{"num_hidden_layers": 17, "hidden_size": 448, "num_attention_heads": 7, "num_key_value_heads": 1, "head_dim": 64, "intermediate_size": 896, "vocab_size": 8192, "hidden_act": "swiglu", "norm": "rmsnorm", "norm_place": "pre", "norm_eps": 1e-05, "positions": "rope", "rope_theta": 10000.0, "rope_fraction": 1.0, "qk_norm": true, "attn_scale": 0.125, "bias": "qkv", "tie_word_embeddings": true, "parallel_block": false, "init": "normal", "init_std_qkv": 0.0249, "init_std_o": 0.0309, "init_std_up": 0.0356, "init_std_down": 0.0356, "optimizer": "muon_variant", "learning_rate": 0.0149, "beta1": 0.95, "weight_decay": 0.0, "lr_head": 0.00825, "warmup_steps": 26, "schedule": "wsd", "decay_fraction": 1.0, "decay_shape": "linear", "final_lr_fraction": 0.1, "batch_tokens": 131072, "max_seq_len": 1024, "doc_mask": false, "train_tokens": 611600000, "max_steps": 4667, "dataset": "wikipedia_en"}
MLP neurons of a small language model. Each row is named by its layer, matrix (down: output weights) and neuron, and shows model dimensions 0-148. Each number is 500 + 50 x the weight over its row's rms, rounded and kept within 0 to 999. Numbers have three digits each. A neuron's up and down rows have the sign that makes its largest values positive.
A block is one neuron, or neurons of one layer that tend to fire together. After each block is what it responds to, as a language model described it from the Wikipedia text at the highest values.

L11.down116:581516364520572520446449539475511594556499498504421498470592418457573462536513440536514546480533486487500413495571473529539518549574591480486455495559530518499485502445569547502471558507548455512535443451552512468446496606396383492576463525528449493498418563416554488530468426485468481537515449580525500540481567520435546480491485539510546630482475467455456535441448539433489494480553521504476507475492490446456500409565547471482510494518578487438
L11.down166:466473551565423429524584481448498423500460589622526590510426485529525564450495485494429436675502476430480424629563481450446547540481432436562419504558540438547474452453583583492472506531501434471564539588534503589605438534571466445440629463503423442545530554539509473562553446519453543482514503553498536497446496563510470411470507616460500485516485466403499451569524490471475463539514524502470616455562441457514449518587503507557510521519599512491
L11.down432:508485482460396417542566427611492504522490393451593516539511456508485530415489533476536486557479526513456611462574489503504515491480435482552466522454500482565548427494468537446455546495380486425526488524410512430566607494558432518430488530427531569552498457455508509483526527461555441493433440553451434516517536593559455469463534481528530468466534623508548538487512503497454585632530449483496479494482466500460613482461442584601429468487536584552
L11.down716:415484450522512413510442560518542442574522415349502564480577498520541496558499503541461540520489532500510347506591517493478462481500484489522523503554580463480500479465465592512569573555437589571474514542457545574513513469542400504455495469534373559468500486452503533483423435497469577574549476488505540512491533440495466446510463475510473423432468490511417630426566514488519488520477542553498581482521627488494480567475596504513471578551449433500
Before place or team names. Separators and prepositions just before a country, city, team or opponent name, e.g. loss to England, vs. Croatia, | Hong Kong; also some decimal points.

L10.down87:558545469477562465426466523492513560467470455535548544529533476512518509647486480413447485504520570491582471494518494537531464502415627456467563537392553454519543523387484553423609434509467508547469448567572576556545446509510492564458576454581491436389561490435467535545462512374491436509424473451599433502489520500467501392496374464550448448512535491524585429524486410469562471513519503576542498450495471544452417529375568468490465534525527473476
L10.down169:630555546580523501499480499569425526487463524512547523550574522448541485510500458498461517536569508412478495490533505550489456436486488458478492528531582422501525507506425455471426550523506402449478521536435515519463492491464484408521567519483542523466523593550471542500354436398540531535560568446473568531388493537477451497454499535549473524455528403463512579521507528593457544460582505439442459447510528467550537492567495458445532546540432534575
L10.down181:453496553593582582492520426554544551512606467519466407433480503498487499631478547519537510399515533510507535466516446458498536532504491627540516499546529511460523516477430519486598523472497589449455521555464472453479583506437503486453471512486474537479581545632429487402427495440560548489553546457533494466569538529524485580444642599552506537568538450593538462479546536512461534494517540445573462474477508482478523527540443467554531416501449520477
L10.down361:543518563483446519421522507517414503471488557491515502425540539574541455582551424519482428491421493562510494539487443480491497511549534507528517540476516420524518529503547443485469499490498477481575524515600505503454588475523471466515428439561511491486543592436503470522466413400435461426453515555544574461575491504453495421428439531497523451565590563502601494468447506528527544434516426544496532494550452506539594393453465454567532320529457583461
L10.down405:523454492547528489519389492485533572500442550508564469591553533524473442456469422510595477476473452587512544453512500519491487414550539510485494427503569488452488442403482451440458456486523569564510452592506436512531540561557538519476503415541429541506478617525445521525544522439520488524385460481543498499582504464439474624551543476560437493540462486491408530479502450490491506515510480557389458407495519503469528491399583434480577544421498574462
L10.down456:521503471539556542604452474456554488597452411547416433468426538578518463504436414400453570525541484508492434502545500442477500438610436465463432463576466549481426468457474520516502462432500421566546627589511563470481387494504520484569437491494602495451497538466497498369485526412494473508503565504531525405451543547489470535479548424466405514477591516542523429531439526378540478549466437430528441443507482593509491484514535438441524572466466544496
L10.down488:468492502411442528526532515456480578396409541496553453485509538547585554512525533518416403458471552498524518641460508484486420470467512486422457597484476556458476454453461412463493502551519482587446481504413515487447527540481489482466507511396503500490580405464502431462455599514586499451638417519458479423565578446487475490540579552560488464527499540427492503520464453498452499587481543529566557586500423503534418478500500556430581570474521489465
L10.down490:488540483513548477422433457489576493479564420572510522491471492496472428531443492518532529560454482486469512511463515541470489573508508567467492572511456462592594573498631535561392510482631510497493486549485542533452361489525476546471405523435494494560543516383482476534423538547491451578573634566462540487487445573446462475490491520440494557515570485452461445554543530545406529486426539447498512526575635468432446525448381557540558476589445531467
L10.down501:508565498571556527521508522556565513472487590426495554604478581513547484475525466459530440350477546425531432468513515448531579503532545453486529491506426508528480548548583427449572494567489437563513504471544447484510585501481564531484510538506521508556490459488389452528541474525575519507538467473458484447432651522511449504541526502561562556497466481556509416542445551495532584475419424492449469426425412460583469476582545571612496435426508545498
L10.down509:490663573443522511417526522525474461502449572525577481501543490418546443514498567588522543572595505507422449536429457484575618490449464557354421414589495473399564457534535549595529399534577478540582546472539481523527472446463506485502398586469528472548517449433471576475382501506528501620418485491512653480483468480524500506476468572493451426557440433587619443497511572405540580456470515425518599476532472442403509459383430525455500495482504561590
L10.down560:485541463507522501511503601478505470468475477550588486454427443505515450529586528442538447527430500513417419461484486471561442451458472519534423531510483498463595482462477463517466545523499462517457528497476593472468483641475424561578443559450540483572525511493455466472504490504532477420462535477500452464502551652489486543508402522495504611525492545548491606478477534526524456514491460471437537440515429541487497484497514478546586498549526478579
L10.down629:518502509618488524377523488437510485532496498452427475488470395451498503548439500501535592451496452635465410558460511412520423506419480536407545595537443451436440435541539559506535508530495500504516439422461570502460489518474516476501491556510476524458550551451524574464504512454542469557510545498519590482511476555499452491485498464465436578567485510592553495518486564500481501540506539477546555566482534514562420587573474454495423498560532502478
L10.down723:525452466420404543515509487467442559585469517513497473511486559514501525471512473489526521450536495484507524408535427479472422519600498601506572522475571408472494543482504578489456497389534427549509471448486552502523496472569525576443536486447507435515484458504480522505344449468494535499490374507518456521526554511501494492501579478525581591569556436468452492540547544507464451431457432464383410363516554462486482517525501465463558498516594472533
L10.down757:589551617498464501529477452533443421518580426455489430462474433475510468510507481508497506444487512484493546525577580518430495467481407481528513493477492424571575549470472504465459451440477447458566495566522469564378425469462462532486533569474512582431515472517490515504470513441487461388492465517593416451479560454422520561491497551512570512468444463511496489493433400590533495572545596499476474446584574533527481395518470443557502440514526584528
L10.down828:611529440528490571495473396516561508551511512517412458453436443423600537514568471430547435546467494497483435607530557479532609520472499590496519446483463514529581522536436418520524579488553570515534436538528415510527488517486542489495458525518466552575559473496589436562523471431422435545514436442533473512505393635428453468526602604508492539488529504486511422422556560483552527530498543518536474529477539539572472526478529471485558465463494547522
L10.down852:524395376424448567527530480477536484514493558446491495465450539533578426400487460395535550510482534549490501491563465536495539509489513616476459539448454520540488447494605534562486360536425588409484506494536499370591433371505471483525433551468457536544506472503435542446518553491444549466465555566512579553488446497448516430578484456536487515463542568459482397439631488421439543510480409584428468503568458501501413450567457479558584414413520508555
Markdown table separator dashes. Hyphens inside the |---|---| separator row under table headers, with weak echoes on number words before hyphens, as in two-lane, one-act.

L11.down313:564448467506604492470588660503490467524588530572431457523435548431534444528538512512555504472501521551490480434526452521444449436439505463537564503516501566571588543515448533486532603591489590413471466465578498547510538498483507497548525562485547521577489508520484489556491450558445584555544438514488501569477559447479505493563468519422529533500468527579505529523427490491444503579554550488509497483495553442549475489414507519487550467467589557404
L11.down501:525490539586522474554488497494483550488416481470547455448478534505590470546609567549505424432467503436440433513515482581484423490585529420432412515482540431418581488427479603547496436433335568525516460443532410475412547580461461522531505446495490481393518506520486571489514511542602510502427546514502497551491390551491498493524565498468437527579408452506512489451462487494499489470468398634523532372509492472509609483569494429570486477513554513471
L11.down765:457528526510588370509451565449487531461601472503527539540563481499518453600505509476547528421524553527470497490557481485511565473502474654550509506463556526529561499503561525515491500555441513420477499423439519450525389460519449549583551479493518508554458558545535425511402432459427485441563484534590437493455472642474383544453511522479468483489513488562519456555455409507582538469519498459525502504462528436458538458475534533482586509446587588369
L11.down803:479584473510532399564515407468582529485490432511444452512413561533518523442541527524526463535520485328370478585532493600540503472508378561489454452600588474501501441544457577488487518501558579526520440472510384535497457488421478443505435493487486478431445449535491471478491389372529609501484484528534586450478543481563492487485436487513495452453608527523448430549541435563521508402483518558495499561521512494478477537553380457476613483483490542478
Markdown table separator dashes. Hyphens and pipes inside the |---|---| separator row under a Markdown table header, in sports, election and chart tables.

L3.down510:501552548535458460443491533473552473469530633482542562512346460547513583554426471535513487575489517507523505538484425452485533450492439512562477546592515543499547538485433531508487447570445498510466536540450555538451488580534454445366490459489463462575512533562505461531533497538551483564575490480487537510577432457480494494525488531520506470385578550504487462521474585622606511444569523586561484569472560448546523509541431491588489527626410469502
Table separator dashes. The dash inside the |---| separator row under a Wikipedia table header, e.g. charts, rosters, track listings, sometimes other dash lines.

L10.down52:532504569571564452485438470568500494433515465465511532560549536448517563505456425477425536550416493563476487524570528592523448566435510526511429480516507507477469533522455489524486547523495494488460530477501473509480384419510444471516508598430457471464570552574536580528439455551545507525574485508547507472514532491470504496448513488518486633574496504480428495546543521631440463475518513490514449504492545572551569491493423581543441482554554509440
L10.down80:496457435555423516539552469507561503484419474557482514521478539623483545484470541486562488457493450505531564555492451474493509546446443598432464474513489471564463513517496510582516607464538511425565481488462471496469501511513416504406539477495476521581494487564547476556498485562511430503479456517430446580517493458440464450399540590520607462500454496402583575413490463539524530569551417556520527490478508497519471430562492479482556485481594383417
L10.down93:435557466519483401394490395504535557590510559486522399501436537484531594552418558417541494508550436490541507483463577475422490524581468428409511501584585455456476538509484526490480539574546541450462526537489534454431443554528521559548567410474505546487473512559471458453431506519583538602501455506425478463388503535533526587529523413533576504521566427482544390502428403378508489461553510446550476492522467539501527498558554412540428457523452503542
L10.down133:528468515583478526548516507420563543539522466609526447485529529536520389508563525546413500513449510455513522445569575420615408517471406466513577552499522442562530465502476414461486461423541517557524473606560558501448497502497475496548409535414427493549443546461565590584548551424527486467602525447527489507467548396449462527456408502558535428520579488481467498438528397508536490534663514439497455507451517423586550463487566523568558570457506515469
L10.down281:477467446531509507513470517482538468589482466539478454478487519543499533526431426523414502478486494406607438485551404536523493594481383477493513485588521450555535512486441542401491578556583470487483487545431508449514495479408391478575490579559487507518484489501607452523571454448433602519482482429429487484481505420455635487379456615513473429500527536512415484439531440513432575429538560587547532411490552494578520542419607499585460556462516501512
L10.down289:500469512468498458435538434423538595553533498489508520476498509512578440466531586470501435492460545522448475568484529536514547516519537499510553528527491547591557424458581498442525505456372496528525580584470481493535505534501430565529422470537552616552507538490478475517510511422472495475496565457520521481496409466522614579352530549469527578487556410413418480548559499592446538508536553486501472541428487441437571500454477526629585543469501562503
L10.down353:480491435646429512467505518450469513476482521500433417560454484566439443494539536553558512506451525472661522508512521466440466458578451487534510480558477500502464474559481582520501490465490543455439542487452502494482450455474452557552453557524490461539531574518555523508506559481420487472479521496571501522614509459485407476464492533516483502559464591571527534611461477437513631534530457559537419620534441514507517524494555534479458507514502452531
L10.down393:462431453464450462553512525509655459455446565552532474475496476630483527484485563418539480462483472488511577598528488541486499499458513549547446489471615490493468512452477455442472523446563452574425559641431555521481500531389433437560495570545525474557463481564520503441456502467422443481470448489463491496467501530541480555405589601553588463461557510450412573521602448443493535493582573520520568503468595510508468467502489533549528481567555569474
L10.down430:433489462473411554471581491379634461485452446481518469485572476475509435535545491606510518593550481489527432507445460583474507504478442486511531430544543523459442530527455326482451519476478537436505481528512505422478448458509457435459433459557500458467496539490533487528452552446491464460504507508522534500490577519445481587537446549521443526501487518484534501559523502487524548510565474419465551545458447429612476532485506520465566568513478576463
L10.down495:516607478428413461543477550522439460488450528470477509391462552403529399484543495547500479550568483478451494464498428563527499523519503434513372590523581513606511500471465428474478371590508412460526484499503513426407573493541455506508531406533458497456422501553530499543529628518413508412490501488432517411414393464462623609506430451420527458517473540479495483529478508489501476465462478472556457524477514540582550454474483534518485504530482494451
L10.down621:421524431474627558380412614435546545535436578493401494505460514457564524533362463532497549457448489478472468466480509542422489505482431447502555475414592525504499458478541453447408521473529584438516529434426457430475484489473396387525506557457510469519443497540475576554452539410506555512443434396422472467467520482441515557425472548484457571591488418475524432504492490561542454512476469474483502611481479613460489527539460448487466539442542458521
L10.down638:563511469532464502428457489522544530512523514424456522465613534535484515549508468519473508494540432488523419527467518465548450558504536486532501513439483513534497494534545589462490527524469471487510537545523487499511530492364341480533613532482457529512513535490542506462470435482458551489503378603465486578535495475550486479505573527529431569550395519476509523401447531445528471478497504525503499481542490455500488488578524465461522492447562476470
L10.down672:538529449542526575525597539520495497462491506544522520459448472533463543554427533414546482582410499599521414490509487505469473502383515477427499481537549459481533528525506419435529501504524419546567456499485498507453535543490465466507497525464486428567519595443578426469501493483439534500527496512586489487510565559494469443481501497492541550469563399526471500556447434474498395593526435524500476445564542432480530509511560569457515459498521384575
L10.down748:536505562514533380611536502509538497441445423426518426431545475550489571645514374500515468534612599463498414436543471573578430583424525470494542566469466546511505461547528560533523551514487464491460474490463502448487496498554520505391463496525551581406562550609522575521623405460419483521594494465517469551541454526555459567433467462461436546498510521532492464550423506530418446511477556436530498504440492497506433538539498602475419533422517479441
L10.down838:491511557493539481407537449534476475520512531547495487475515489485500457463490422491547540481456523436494527528415556477426528479529415499453572526588462536463449546528425395502476462539478490504542529538452526490572595462451369498463517518517430500595490508579502478416463451501518572530480491493490592562521414511479597482449539453420456518488589511535425558481481458592523493556514527457544512531509564474499527480442525507527445460408482435477
L10.down890:562506530559451569414471555430521528465443498493374471507472557511497473527524427561560549445447426513515387486521506498546503508488501533517500464467574601525513547406527427503502546488543446533474490530618529465445505502461549522505538520546499545520439508463496490513556494466524521564464342487464513476478578460504442445526447483487498482515555544468462572470531559475621440492517478464538484567507466464494475474469482498451466486578513486440
Separators in tabular listings. Pipes, hyphens and commas before a country code or value in Wikipedia tables (MF |, Clay |); also digit chunks after commas or colons (4,925; 3:00); commas after names.